Weights of a small GPT-style language model, trained from scratch on English Wikipedia.
Training: a variant of Muon for these matrices, 582M tokens.
MLP neurons of a small language model. Each row is named by its layer, matrix (up: input weights) and neuron, and shows model dimensions 80-207. Each number is 128 + 32 x the weight over its row's rms, rounded and kept within 0 to 255. Numbers have three digits each.
After each neuron's rows, "fires on" lists the tokens most often at its 100 highest values on Wikipedia text that the model never trained on. A number after a token or word is its count.

L3.up126:106158088164126148082103101122080157171144122118139152107149159117127124092137119081073138109115197088073190143146156132169101110132126125163090126094152127092167155105145101170181115106145127104156124127153207143125110134094055170136094098110171172146200144114150089174140174088184184107162105123188201056130126123102114135143177148114116078169140126161094164113200168113074111056162
fires on: "s" 21, " |" 16, "ed" 13, "a" 10, " of" 7, "'" 6

L3.up1439:151123071057150139102107155164083176168137104143161135156194170133151180117165056119178151103137091178141134105150173098220162090106108161164137111121103156072182168166115130101131143083133142151150121109172177139088199136128086149124081123117155122100129144070049112145101159114197055100142106141120208171106133040120097108132159182103151146160087176134091126115099171132168134122114
fires on: " and" 45, "," 16, ";" 10, " |" 6, " or" 5

L3.up430:111123120071067080119146103147121179117187205162082110157106135198130142112093149183134118094120141149202177142182088107065136122160028107127132119104090167163098115140102137180152148139175111142130141139132107116155135125153108110120060148139066155124124194148105111136113092142119138156113094127144133119151145154157226098142147161141146120138071201123130158100122141124149126123117
fires on: "," 30, " by" 9, " to" 8, " City" 7, "ly" 5

L3.up592:144107084102183133089120136137143125119152106113167172109144136118138129157154174100091164157151132205169086136101174084128171169134136185123102114112100090119159113116063137128149113111050149120088121092086165133173160125182155158163159115148090128120153117110115103139156158145124153132092080099138167141140140073160127131142139144096094135137086104141139158158110131090054097138127
fires on: "," 38, " California" 7, "." 7, " respectively" 4, " Texas" 4

L3.up558:135122135168124133104166134127106165125132141144099122110080072150142085155111082108124143118116095109132159143127141110106106102146092116131158143111112132163135134158146172086103100130134152109170122128157101140137178151149120080133063213076202116154143164144089125112133168137177093109158098130142152069171095128136146114151130154135116036131076119146195072167155164089168067061036
fires on: " |" 30, "." 26, "," 4, "–8" 4

L3.up2332:035106100132132118169126156131070108138124093092083108109132084176147132108132100175120145113108173108138064159125101122121135108153142177172110113112153164131193102142119115202122128118125123182119153170107136167133132128167143108102135146131240081189164130163180077127133089155124125088165109084135148146117107201131112144148182111143134104100106129030124132152172097131158160200154
fires on: ";" 48, "," 17, "|" 10, " |" 10, "-" 4

L3.up1118:111095132129117162171156119129172097061157138105087170153113110150131166157114140092168173157098096141126145165155176107069160093113155095018124087096147174154129136218136075112120174103119123166077135110088155070073146101106110074094156197140151098119118136143149149077179177173119134088120153185168101160141130049080126128100087115139149189129099105140149113134135102109131132118105
fires on: " by" 24, " with" 18, " in" 14, " |" 12, " as" 8

L3.up1845:133155117157151124141126154109165084114094089136143112115138143170107115103177115081112149107142126154152139148181078109149095141134138092172140173134142131122145097128161097174129122147119065145168116136117115109134137121153114151127112116181131117096128150105147130186128128135183127160145106106088130100068159143152147094116070162117186122126143099184115120112181126141179163151164
fires on: " to" 35, " in" 10, " and" 9, "-" 8, " no" 5

L3.up2087:160127133153116122117080162081146094135102120071134111128060150083108150191123116096075116109148062174109130141131076118118119131132202041146108127099087125143131117137118100108125141147120166093102158146158177148121138133133133130136063135055114113104100161122109125127125077120087130074158159133161205137114182186133123113144094158136114101139116156173103054120135128125148148132153
fires on: " |" 27, " of" 12, " in" 11, "," 5, " election" 5, " elections" 5

L3.up309:103139115141121128166123165135137154144093086166109139090040087117108112102121113176135038190191196107062168124110193157112113097157077117152125118130130122149150153147175117122086114165143103160140103061155089121158108182131103106170136147128149149068110201124128108143115116150167146066089122156111101108140130083125152129123105116114092097119124142114214106165070128128206122087080
fires on: " of" 37, " in" 10, "-" 7, " to" 5

L3.up1249:128203129110167117087191153160192126134133075203119134112080146122091117176096124090121115111152115125127098113153101142112185113129137110072105138126167139038100123101107113135188171130108124148110138130132136048142133153153084179098154182103184172172170164160124136153108136150058130098132147063165137174099096120117175123130157164123106073173141132180139106154114145136039106151142
fires on: "s" 34, "'" 5, "oc" 5, "g" 4, "ry" 4, "a" 4

L3.up667:114160163160159118128101204146167149179135114151113152094100181124146127162166113117157137145130122190139118151138105127126142089082116151112234105162110097106079189128103142097149130071087084085162140071123095150181174089111102134103163113175128110094159129068196132121122115093135163137104142121170075176147187137060102104143130140111114145102103154124105124121122149112081150142097
fires on: " |" 51, "," 10, "." 8, ";" 5

L3.up1391:079138122133076118155158115090143126153151102171043150164083087156116075161139076076109098126147141163087080136083124167122132137153071099119138112137104178119077102125146125084129072098147140114116125167200166146158113151133140136130124095095111121185144119179098132115104159161124112108145118109132082093169131160079170114231086123101179176156121109135155149108117142121160123113133
fires on: "s" 30, "c" 15, "as" 7, "m" 5, "us" 4, " of" 4

L3.up1682:128183132079131093156131067146181090146102085141080119127131159125091144102120062172100108153097118132118130196203113087145113182125173067035090118135104081117071126064112138130131117122108176159106140149183163160143113162152110146148128119097159066123124091113164146129105111147131122075132155160144192140116133166093106131073151109074131104108095111114131155102130075127129119141127
fires on: "\n" 52, " for" 10, " over" 8, " with" 4

L3.up703:100129109186108168075201057132096139157154086144078148155170128118090136104116134113140148131096101169193154191082125086132130132100163157145134158091126183112087097086097125166098112178185147127144117174124134092168134113094154148118059118143093118127188123108130156120101062073099151099095092131144105093145115112140107126155098069052126144117088107122184112130153126172110163131105
fires on: ":" 18, "a" 13, " place" 12, "et" 5, " a" 5

L3.up1476:144085136116138134129083112172118086163203137134115134102116151164080136141115127147162103138127124122084160122092082127146129146093185165097136081155138127171140138149093030135149098106115149090069183179112084158119152148141135115163164159115087034074151106159075097170150102107078152158059135156095084129142163145157171083145103123117121164075144117117184105098149075128102092147109
fires on: " in" 53, "," 12, " to" 9, " debut" 4, " title" 4

L3.up548:137139152127098162130067150085089216161100151118119136138165076157156116160133116123137127118135131110128104124122085122151124101119112152169121100065120174131182146171116083126157102139128144134086111123085159134104185121139149140151126162104133154115157052116140134130106130115151135131146142119103144108070160142120066117140078125107132113104104154085182159152176110138095108153113
fires on: "," 68, "." 21, " is" 6

L3.up662:149161093123136180070132089170161126138155135134055104124184117151197089146122130082139108092141089091150110120107090113134100163107110192147123125086125109129144209136104132128151156107132145112072116095172142136090113165095122113071118111122071170078146152212095091149124163131129161091146122170177101173137108182129070171168076150150186133171102130109113104184184171169135114109150
fires on: " and" 31, "'" 16, "s" 10, " |" 7, " by" 6, "’" 5

L3.up469:104096106172161088116145116146088149088130119132103137197154140099113116150140110108115136111073116134167123168086139135140072116090125086078163110146054122143197125179138050147096142088127055159139102185116159166114094157115118091146149112123166083162151134165098122163092127112072164131094109170141193044132086103078154165124050104179145101119168185126106210146149171109124104136146
fires on: " –" 60, " 1–1" 5, ":" 5, " .000" 4, " 0–0" 4

L3.up2376:123166139143121089096067135157182110139187128127161179114093109180173111121150094100160143053114084122110155102106078094112150100148153121119122173107117136142021132132069096145121079156185108133102148155123112104147124099163168102159162072092140142188119100132082163147073077115196122119089107110114182072144100093123091111172058112128176119119183152110130151165177090158127094116160
fires on: "." 39, " The" 19, "st" 8, " |" 5, " K" 5, "th" 4

L3.up1786:094074083145152150140162160149107154198114105132150113104134135170188109163123183135121172175171084105118134135120127134088055079141174123151150126153106207107081067114117112102113167073118138119128107088110164147169157130080125139172110157088186069173116136102096140124113083106160129140086100172152087176108117080187195108152140149137167114158137136092101077097141090115145146126137
fires on: " \"" 62, "\"" 10, "-" 7, "..." 4, "o" 4

L3.up804:167076121116167127164136095143083173118046099140109145100107108146137170101148169079112137060172134139149187166116132105141090140104065156099121114128097156134183134102156099093083113133195123156092144152165151140118124151079127089103108134065107091082133150128082165148094088141145137094078129102131161145059093161133139119147108179137107166079095134115117160161102136160175129143145
fires on: "," 41, ":" 28, "." 16, " |" 12

L3.up1186:149120119124155138139168146113143199139095060139098137125172112123135153174116117164115153067137126033106094126133137089094095083170156208148136181095140045110150136080079096132159125111093187103087119170111164152158079134150155136128117116141107143117141089131078099148103143061141115087070131079124115128121155182107122153098116183152145136145127116162115191070110225188090048104128
fires on: " and" 44, " &" 5, " |" 5, " or" 4

L3.up2451:109105124107127147106158146154179100076128121120056119107149184128130122155106094128108095168073142146077155134127081117113130112156133196143111132125137094111149091131122134105202123108159185165151135139103126167135149125047081103122116138139149073147075112104060120151137125089207068095122100130129162166183099106109172092155141114117118155139160120091153096146075152085124153126074
fires on: " the" 33, " |" 18, "|" 16, " The" 15, " of" 11

L3.up975:151123119155103126098204138119159146076080153144145152161172117101139135220120174121154151108101137104185142138137151136073092064076152155097153173107074148133184179113102131107130096122126116155096211113122147158103166146120102085076153148086167073130148176059117127116114144114180100100170086076085167129084163198123147084147124110094158136158098139177132142157150138174196076123150
fires on: "." 41, "t" 15, "/" 13, " |" 13, ":" 7

L3.up2284:076134084064110097068201098091133117119141136215111143091115143138138157125141138071160122139036110112116097144154055071120111115113107145142197121163138114135180161136102096140145125147115143144134080148101175074088145124113183086081081102118164159149177177130123144101128110157129169127127117098168101116126156126094134129142152106173146069147082133114158146157139176117109117100164
fires on: "," 33, "==" 33, "." 16, " |" 5, ":" 4

L3.up1502:150090156100180060127096114074201139167125134105142083081081148117145111195129132133117118202132154171169124158155106131090124117121174103085129102119130122107087089137154142132097084122180121133097110111094203108101104119103058099084159157120078050153106132203113072116136150120066156169100125157152158128083140076151133188136023139097107161120142109071180127101153108105163118100157
fires on: " in" 33, " from" 18, " at" 11, " of" 8, "," 7

L3.up2247:126129118137099144103188154079179117083059102124084133158130132150183186170152110111119112123133109113099135175136144131116114090102182156118132123153132170138145103081099113112174126130132112146173093110125153126148148132137146080076119120102162138129095142136127156075147156138084138132133187131158143135145104149089070124067097252127106193116126053142130152152120161075112058106121
fires on: " and" 45, " or" 21, "/" 9, "and" 6, " but" 4

L3.up470:103089164152121103146091130176157147081134077104091182086144117111109139161069105141123125133096054140150168126121183084116144207127098079163145142153166120044087086169158103094146126114098155106184181091064064126093141191107085113077107131115126129105114141131120155097129090114128176166166155153161154130116097147168184159155107131133152097117194122113144159101149123097106157140122
fires on: "'" 34, "s" 33, " its" 11

L3.up2370:167157093090146099173165179125177107102114063099146158117102142097147142100094146168147166151085168132132096133136153107093101129141089142129154154109074176171068072090177151104139125179103134140088121170146225086121116131122181106096101158145136104098101162127144140135186118109120067090093105099135096137164118126104087152121150138094129118114157153132117148083162114160099082166131
fires on: ";" 38, "\n" 16, "—" 11, " –" 9, " -" 6, ")" 6

L3.up2503:160145132126134086106162195169181105102147102096145143077138168082165117140073145094094115094139164138168105196123200056140124124114104108169151077107060074147193124085108089133101105181129130090076131095135154118102156105150140193162136119161126165138164077087110123129188143089072128113115104093131118121114130180127109105177084147146127107163084135118133146096083096102105129169152
fires on: "," 94

L3.up2019:089171153222134109082109121144130106134115162152123109172091179189144088136143188147135119146130127137101176067106083159127168094123058084090110031158133121090160080145152132077163123107117081071148136165090180117135127116150140124086064131126140094150179132119121142110134130104075105170120143104160135079069135104112153146104090125113147137148168135133153136068117158154126098146104
fires on: "," 42, "-" 30, "'" 10, ";" 7, " Luc" 4

L3.up1084:087141155067089109065154079200149183198192098175120089127076129155124071127111159147163089128111113185089164128071078186142144111084141076058090072132092109164127127125120159105111136130102162140078137165098138129144098116115100112176092135144096139145153167110100130139118218128161182110158075170127190147117142099062095170140130085084089112131132171114083153113184147180135125124144
fires on: "," 68, " |" 7, ";" 4

L3.up101:115117123064131166132105149070121143063113061176093107072151178097102124112152083150163118095103123081130101162122127101183182134136192130143206126116137155107116100095134070106162110115134088064127109073138148151102167142109162140155095138157117090165123124074086149117079153160170128130091132119076154114115160133157157126119095163145166100150086127161065111112159110132127123107102
fires on: " and" 21, "," 20, "---|---|---|---|" 10, "Early" 9, "ing" 7, "-" 6

L3.up1093:110142120082104094169163135143086145185105124162115152131143078142131141114164120085137079110133105133144112211170144120099115150149110139119197125152154095117123141151110122100110051095127107079145173121094155150108134103151053084082170165142131092141122097145144120123160121121132153160100104117122139095175087060152095198110154136135172095127117152097121104054074116126155090120148
fires on: ":" 29, "ed" 12, "," 7, " by" 5, " Producer" 4

L3.up2051:183134155142148130050152098122195138121153111101103119169103191107157152148145088159118167131136160154129105107082156103095159137102091132114069061141139143103141159114151170104151062120152116134095111088073101099155083117151143122132169118172123059166141088084158187123116094097189139124114111128132106124154130145090140145142078153124151056133102114148071157072161129167149070205096
fires on: "," 43, "." 25, "-" 5, "/" 5

L3.up254:211162108053080132094155115157157123133080162154096160151072124145113157073100100184125104169083167149169115125114124111146113140145091185108134082151128196106153089135117089134176137129085102076066111123145115114115179160145125117102089112122149106104101098158177117134122148119063127150122167166114087109108120104049101153112135153126091113095153106104134152079081145115083105105159
fires on: " -" 26, "," 16, " —" 12, " –" 5, "es" 4

L3.up423:132150129124107129084093105129127125169108088154117141152099105099085115136141057145150090089051098161137169146103109142140070132142095123101146136169113113149096196063143075128098100090111141173139098158196180145075078135115100112133117185168161131108099140126118114100130129181122172116147149176161052155077154165170112143139103094074138097089147091090125098155138163137145085128161
fires on: " in" 23, " for" 20, " with" 15, " at" 10, "on" 7

L3.up2065:077177103061121173155154073112104113108138122094100115214069110196113101106098144168135089113166174148121147159170132144106117078143126125132114088117135111074146172141119138216130144154103128159175117196071168197133123106136085108128107155088145138145163150172154084107134121125113074124127170070106153133136140176170141176149207122159141110106131187082151156125110047111136138125161
fires on: " |" 30, "-" 25, "|" 24, "\n" 5, "le" 4

L3.up2266:116087144090180128075182090092159122113140070181120086134147136153143127124101197150125115096126125142138102202155142148129154124098106164135095183117070134124164110107110048149120175050111072085107112107127097074138135114085182127116149123145097132114133087125137112114087076077148182167089133160069171127149094106211175106135161134138142034122143085138197084104108146118143133136147
fires on: "s" 29, "'" 16, "o" 11, "ing" 7, "e" 5, "-" 5

L3.up29:178114074092107112079151134111148212157121087167092099105099105094090232081153154106173104122159106170093165141097130061129115138144183128157154126118117155138092193142095183141112150124156147138164166138135159150126127182133094080154127152180121132128164151148148119141118143141211127107123076114094116107164132158132110133128156131124093161093108151088133095122141117113122159197116
fires on: " |" 37, "." 16, "+" 7, " to" 6, " under" 5

L3.up917:151080090055143179120128125185097143084194107156126080185163136103134114103127135139068146138113103119180136101120085114114052094128119173096100182097095105157112098152134104099154122143169153147175120152147113117127197148147127101120139182121180145168124124139124129119135149134098127141121133067130166122145120126114143177100195118064187120176140144114112114156159153131110126098156
fires on: "d" 16, "e" 10, "ce" 9, "o" 7, "lo" 5, "i" 4

L3.up1280:162133101159149128094183146127082138141176121148114102149146124138188079156154118084142095194079148103186107158108117165102172145178167140150134137100113098134143113098154191076075125074141093169128168164106180142074142127126157111118145119124138051073120107084095133099056140131071092079132111156148124162154055175140104151130156156114103094144119144171123184088143128149146102123132
fires on: ":" 51, " of" 17, " |" 10, ")" 7

L3.up1528:171172117106167105132110196135103130115130161135114118168112186080075138161090188097108118125206132116070088162092110104108148127133139117155088129165108152141113086176108119096122074160158139110093115049145147120177119126147129133176148119123123139140150143144095077149181069133106099084095130120111123084171108159174147040133074130109057139136096111158097115089092158132163047148169
fires on: " |" 35, " United" 25, " of" 7, " 100" 5, " himself" 4

L3.up1407:135110101125117109127153162087137114143142130161123124124228097093098162202173088133123120154094123166052136163153186134098099097120088108155093032136093114142065213129107085155154127133124101221149151100181100162121088086127131133092172121116136122135133220076065093168191096130104081073162149099155106110105162164169164072164159132130075166121153107141130141147085146162075119134161
fires on: " and" 26, " of" 11, "-" 8, " to" 6

L3.up1040:100135122061106083142095104118114176167123110057152110131131149133097070104183096099163124149143105114120137132122061129079124085084112117173098180181102155132112094162196067074168080137157116110096129113068167172086102095158103113153166169101162168068097066163133140140134131077182144145096059134137120112119164092088145147135079126094123194069135219123158212113202127153084096167158
fires on: "," 43, " (" 32, " –" 7, ")," 7, "\"," 5

L3.up368:166084124070139154076176108094171097133129122094075160172122163063187166155131088131105135124120161107144086173115085068127122110121097107196146141117140132175134180125110105148150085117084175134141159101112097140127179178135099141134144127093096086101081126135109141103196138170092165139096099103117136138112117127153122110084130139117136154135169151157131111100143126135147129145111
fires on: " of" 19, "s" 12, "-" 9, "r" 5, " over" 5

L3.up1652:088121176163118170078140124147143111121091116188144138143107101114174167181147125096120170101118094141097089168129083079053137125161177108123141131103129157051142086178155138109145088094148198201098158125150190123156131102166136100140154132161137081127162180176116096154139101147153113103129125127133137164079141100044108115170129140101118129184148109129108130131160137144156121146114
fires on: "-" 45, "/" 24, "s" 8, " |" 6, ";" 4

L3.up1992:054100141157088139054151131120174171114079111152120120113115122114135155160144129150162133143131104146151091146110180118135115174123055115159135129080114198129096133086090099141145122126135167083124165159144066075122128121102137093046128096128085097163051104108101144149185105093165105110133110117120105083151134150130115055110099078178143093108125099172103131076043097109131127105155
fires on: "n" 25, " also" 22, "'" 4, "s" 4

L3.up1936:095174104158173143064135140156176111149142096146120092115158130132113112125126107085181140153120062144091109088086136111109120095132132100146117131153095175137142198081114103089074101153102092093123151054162166079158097104142136143131109122097113110178129120112083116125129151134125136148146097071156155166168125181137138103061127067106167154138112069196088101229146126091118108144082
fires on: "'" 55, "ing" 6, "s" 5, "’" 4

L3.up754:213090094130158134131132097130170116082118132168094086129098156144089104140196139088067146145133224110121138164157139176168095128157155159125153116131158202194094165096126136120126160108114111117130149150089155144170155129140126105106137131121090122167146099131135094164108077110137065127114155156131169114082094121118110088173156078093093094149135153134144112135154127112111138083185
fires on: " and" 43, "-" 25, "," 12, " to" 7

L3.up1657:110176124141148111174095097181058117088088129148131123092141139167086114153128185128092096099150115107080119130099112146185170126140181148176182069117091137135198127121117104177120099154155123148085118107110116140137178194140147133120099121094107143123101064196077071090093125177140159145094107146103141116131068146125124112143163144137130072152097120159123158138141135098140125142139
fires on: "/" 27, "-" 27, " the" 15, ";" 10

L3.up49:124117090147147168112138093142124141133150143110074092082162132121122147144107108141129097108166089104088141186128150103099130122130103104116067133100144165170141129149090133122130074170091127170061108087109117147094187093070145144044143070174139105150126141132073111124189162100168147119142140132155120151150151189159164152170090175112152096117133145141141083129123115155086108053120
fires on: " |" 98

L3.up2405:122166069162128098101114136115131082173130093086171135109099133167140153155138100112147146106120057111183160100139093124139110134105171102131099179194200126121148142083135142078145096124109101137103188132108096139193174138156141101137117142126129107165196198081080120135082138113114135160150118109144137138072092134131108161077072128166183164160158126148114135094088127136170153135188
fires on: "'" 63, "’" 12, "-" 12, " " 7

L3.up930:077140088221173096152135130180087124136106097114161143107115189169126131162170137138070061200133105144094127165145157118147154131137157088186105095168119143150121137095093068161147119154134075133152134102157151126182096138114106149199113183120200107086168093152116063105129077219129193154105078165107133145148042129160151143130175107127170156152147170175116130122115124151199122126127
fires on: "-" 75, "H" 5

L3.up196:148113118135095113104170170080115101115067189156205168095137116091121082118090120152109077148124100047139122135151176120124099104112100113108113117101129142091101181128088074167092128103098123089123198101135082157095143120129132090129123190074134070168106122131140114111129112101231088104121086138163154143152140105183141097145091107116115082092098092173086077129081130129149196205154
fires on: "h" 25, ":" 22, "s" 7, "he" 6, "n" 5, " back" 4

L3.up833:151149141194089147156063139144118128132100175086139102135121123116129097121135168108068131178181120121126095129141081161138143144139134123133126105140146139073096156123113119113139039170108060141094131193095167176124140122135106131106142140150117136135034091146138167150143108089142193136141058155150141113123132080077077126103131137088127150110115144077128141146156135145092064127131
fires on: "," 67, " held" 5, " |" 5

L3.up1595:136136095092163129063110134144113181135073088098187190165146157103150150170148088136184165106133054118186103100172090115145099088154132189094112106144128183073169141125170092166137142100072088137164134081111139144119144097168138144144078052200143104088162177086092090113077163129102037068121119172155180102133099091182093105152161168169147137174103133148093186110131219140119145152095
fires on: "," 37, " and" 36, " or" 7, " (" 5

L3.up1114:124152126106166121167174078078145162117120182061119103158176100130143131126161071132138102182195113109152077165107106059094196114138120136094183144108189168188061098114216095106136157108150178131069108149090165177070092131115114103164177188135101088126112185153103119117125117154132062113183114178172151133096147144144161135073082105155159142108047138156104079124129157159142095097161
fires on: " in" 17, "ing" 15, " with" 11, " at" 9, " and" 8, " that" 4

L3.up1870:134149130108158099065135147125140103066186177116117151102151143105143087110109120092136123126114126127166148158096168123112135129125082171075104166064098054118155159113088065067129134131127146128042121133107150137130095147113148131174136096113098115157098152093119196167165097107106146081086094115067143140106142105151161167188070144124103101140140145161109072115118089094109089122166
fires on: "," 82, "\"," 5

L3.up2192:156102170167118046208146121091114162059124098178136163122164167125169117119155153153099158163189148119104093095115114125139131086095111175121101086109074095073071054150133164191154129109138135096053112132101124147106101149138148139100134175157128141159211094085183076096125051134102164125118128114134124074103082167142150170149131133155162125143162144085111125126132113165122156189141
fires on: ";" 41, "," 29, "p" 5, "op" 5

L3.up87:167131103158097132123131184165174122154148075078096142170120125117162125122105141146150108165138074141073159167138132134126151085156090177076148155090138039114115107107150119111107105102107140132103071116097097118118175076150088138136143187121107111083118095041168156098165083126106117114116097153153109128134161100101144113143096130142137107146178132105158104162108114082128155168099
fires on: " |" 100

L3.up38:110084149218073179126137241151134128138096092120142122123057115177119113216190091134132077151063051103139070119134148104101106183142137074144106104115150155074130160090105097107097106144144130106155112119110160121103149120148119136181141117122128065132088124136083119082083147142140176105098127144190087100095183167116084146166094111132172129090097128103147090106084128173172133148178
fires on: "a" 25, "'" 15, "m" 11, "s" 11, "st" 5, "h" 4

L3.up1882:156142114071130100099205153136132134176112096159127051143168073134096122148132113132133142190118108096173151138160149142113138085048134160073111114049116127207134148091117109103084126022106138112150103144065144119112132189167100092128113084181128161122140115173128072102101136152148131132135112172143122075128099110115160121160128135176152095118129075142174171103141170101092160124071
fires on: " –" 16, "N" 14, " -" 10, ":" 10, " since" 7, "ed" 5

L3.up153:133109118151130151050114088176090093128161090158085090111109180165153137123124126119149122127096087133178110141102145065144111172159148115112173055113097106207190097171117109146131183203082176111113149148139104111091202107055132167166139149054126098070139158186102170153121169109059156101165120125163148115156159152132159144135125157128182137127104114115160117161159112139144136176157
fires on: "," 24, " in" 12, " and" 11, " is" 8, " to" 8, " time" 6

L3.up1145:122125135108071155094139166138130144097105140072157078165136114186091088172143173132106181169164098123160170136121115127102103112111177128164100133117094117142117116127094118118100038149094115101128124156142140118141094148114159098156111122139124091082155118114090137109120126108145166118201130157129146085133129143106228108154084060154111139122181138163057135099120118091078141130094
fires on: " by" 29, "/" 14, " under" 11, " of" 7, " |" 5, " to" 5

L3.up670:070107122077143140096103148128112141116110191110102172121110126056124199175121132147107108120129160089134072096133118195156148141095139166102150183150115110101144142103087103138160149184081068150152114142151087153101126143123159109184080122142133116094139076170141149119099076094053202173118136135142114164141056093150151116091168121134175106144115127156131141108147113139121142171150
fires on: "'" 22, "s" 18, " War" 10, "\n" 6, "\"" 6

L3.up2313:162089117128093112124144117143203142048187084130107128090137157069096093129134098179103090142162089133131178089104165174170184151139116112128160091098110126098164110132177129098177120128146120083166089129151153131125111189085060119158104146123139096117107058078130154107168102095091170126095148158139085107126133105187166198130143081157148119113144086124148153144138106139094160141107
fires on: "s" 34, " of" 25, " |" 16, "'" 11

L3.up1433:096112122121092129070129092133091135084125147130104170087106212153125182154180141077118124150112149128131160135169126079197120126160122104127194122097196189182124067167135117138122145145066121093193111111119117081117165058178144147155117140125111127105156163113091094103136164114080171092150111102101105089097109124127109099081110125100100117098079123136118097130149136105132124169120
fires on: " |" 40, ":" 12, " title" 6, " theme" 6

L3.up1759:138158103114172125184117125156126073086069093132132094129158108143125149105127174013119099132106127100042060159092175105168108122175074166135107143103133121126114133147114085142107101163094110168123191103131121165144073098123146120147104087141141126144101141113155070117114144129130102054124106141068046134102123165123145112145150147162149156168126152083121120138154140139135104113126
fires on: "-" 43, " and" 16, "/" 10, " |" 7, "s" 5

L3.up494:148115081149109185124138091122130175081151132156127118166147129070145103139117125118135102115149194131158129148105085111139087152128159125089098140147140126119122156186124114151090158160174124115097151103100134130136079111108159124218140128087141130135108087156087125130135095099112151092161146150110172158169116140146143131151085127131100107135137129130164073127085137107129104109180
fires on: ")" 34, "," 20, " |" 10, "s" 4

L3.up902:122096123134090101161167180105113121107106190162116092214093159177115150107162091142132070122097145189159064138155092163181128135124090110190138140205147148130196114146095156144073052140116118110155127127145122152138154120155163083079112120118159091129135120153130090163148122161125126083104111072149164157153158136095112090176120145192186105130046168120097100126140124089146137092100
fires on: "," 48, " of" 18, " by" 12, "s" 5, " By" 4, "ca" 4

L3.up1955:166080182125108132121143151075147156125117130130159071136136123128152159114110166148100109128164225171083055192067126178109111078141148170129119127144123136143120168119105090134166128127117126134158131105178052109115123094140105112093202138057142184124139137150158133105109173133132134145132117143063164131143113096146118161109129161133134181141121134070141093150061130134161098150157
fires on: " be" 30, " can" 23, " used" 7, "t" 5, " to" 5

L3.up1171:214112110107176113141200134158189092113120148159115105150140178111132160074156126072167140139144135101095148167142100098118099149100145090119162095135147172100068128112094178142116108124119123159110138149073057205152126103143100151122094144136114076146130197186122087112089121110157166104106084144062123096143195093103091124173149199127074154161125101128131105124075128123084141073166
fires on: " |" 78, " or" 7, " and" 5, ";" 4, " to" 4

L3.up628:124145138076116064122131149104095118102098132087104099159111186098160116103147083096112047155081137104157082137122141155106109093135096129104069173117094073143120131133117185187073106153155088111048101158062165148122151143133166093089167150090117148112072099165158128124085066119122066157143162105106116127152185117115075128126080113142206165134076081182131165161148151099172107123127
fires on: " of" 57, ":" 9, "ing" 5, " by" 5, " taking" 4

L3.up1557:150092114148135114181141185165135117143130074168107099108099139060140103191177117150121176110145168071124140150118134144185121135166099162156146095090144108171084187118133129115096135153131167169122091080171072160127128087123159166088170133156141140106144176106112128136147170120046118101117135118113139132181074067066141111142075141069153109139087063170137095199085116154167109093094
fires on: " for" 20, " of" 19, "\n" 11, " on" 7, " to" 6

L3.up2532:179156065123126172104155089074141164152117144151105126116091124176151125102141103098224090094102105161154108175146150116168100129200153152100131123123093152184094123119185078096113126142119133124114118080113104152148147129120148102142157168140086118098157134093124165122065084065139133129178124191101104153176108096143081111173124107147074130154063106144141116186156098131150153188114
fires on: "a" 29, " a" 15, " la" 12, "le" 8, "Le" 8, " le" 4

L3.up633:095113132201212208118122113134107111153120132128154124098149140082068125153090147091151135104122114139067182118137161119172169174103082102112104093118180078196117040115111133156134188132134142119085088137095135059050134138126106105130154123125196134127158155105163134102139175079201149177150121070101149087120176159153179145116179129101148124140153153149157081127172120123066126138128
fires on: " |" 35, " (" 31, "ed" 4

L3.up2339:087084143148104138116143111131160144200100137076111120109092130071131134166158083124146081144120055149151126130161049128049108086073154070165150182109121162132058148098075140088143132207101110144153173095128118149120178141138137094195173164137155124087138137094116189157172150126160149170127099123153112165141147137167083105167140180111155100187184093153115111112144142195158133124156
fires on: "s" 22, "d" 8, "os" 6, "r" 5, "a" 5, "i" 5

L3.up22:141119095193121096116118178148112166120177104128105114164134111083147151145117124126136082128165131143051138118097059141148173063164126124138067125129174148105107117142123150122109148142155124148176085105135169188103173119111091090094116149138136138053134182118100139170133138097144157091134077122079112126160123089130120140118113151139142103130129107046180162128183096135156128106128
fires on: " |" 46, " added" 5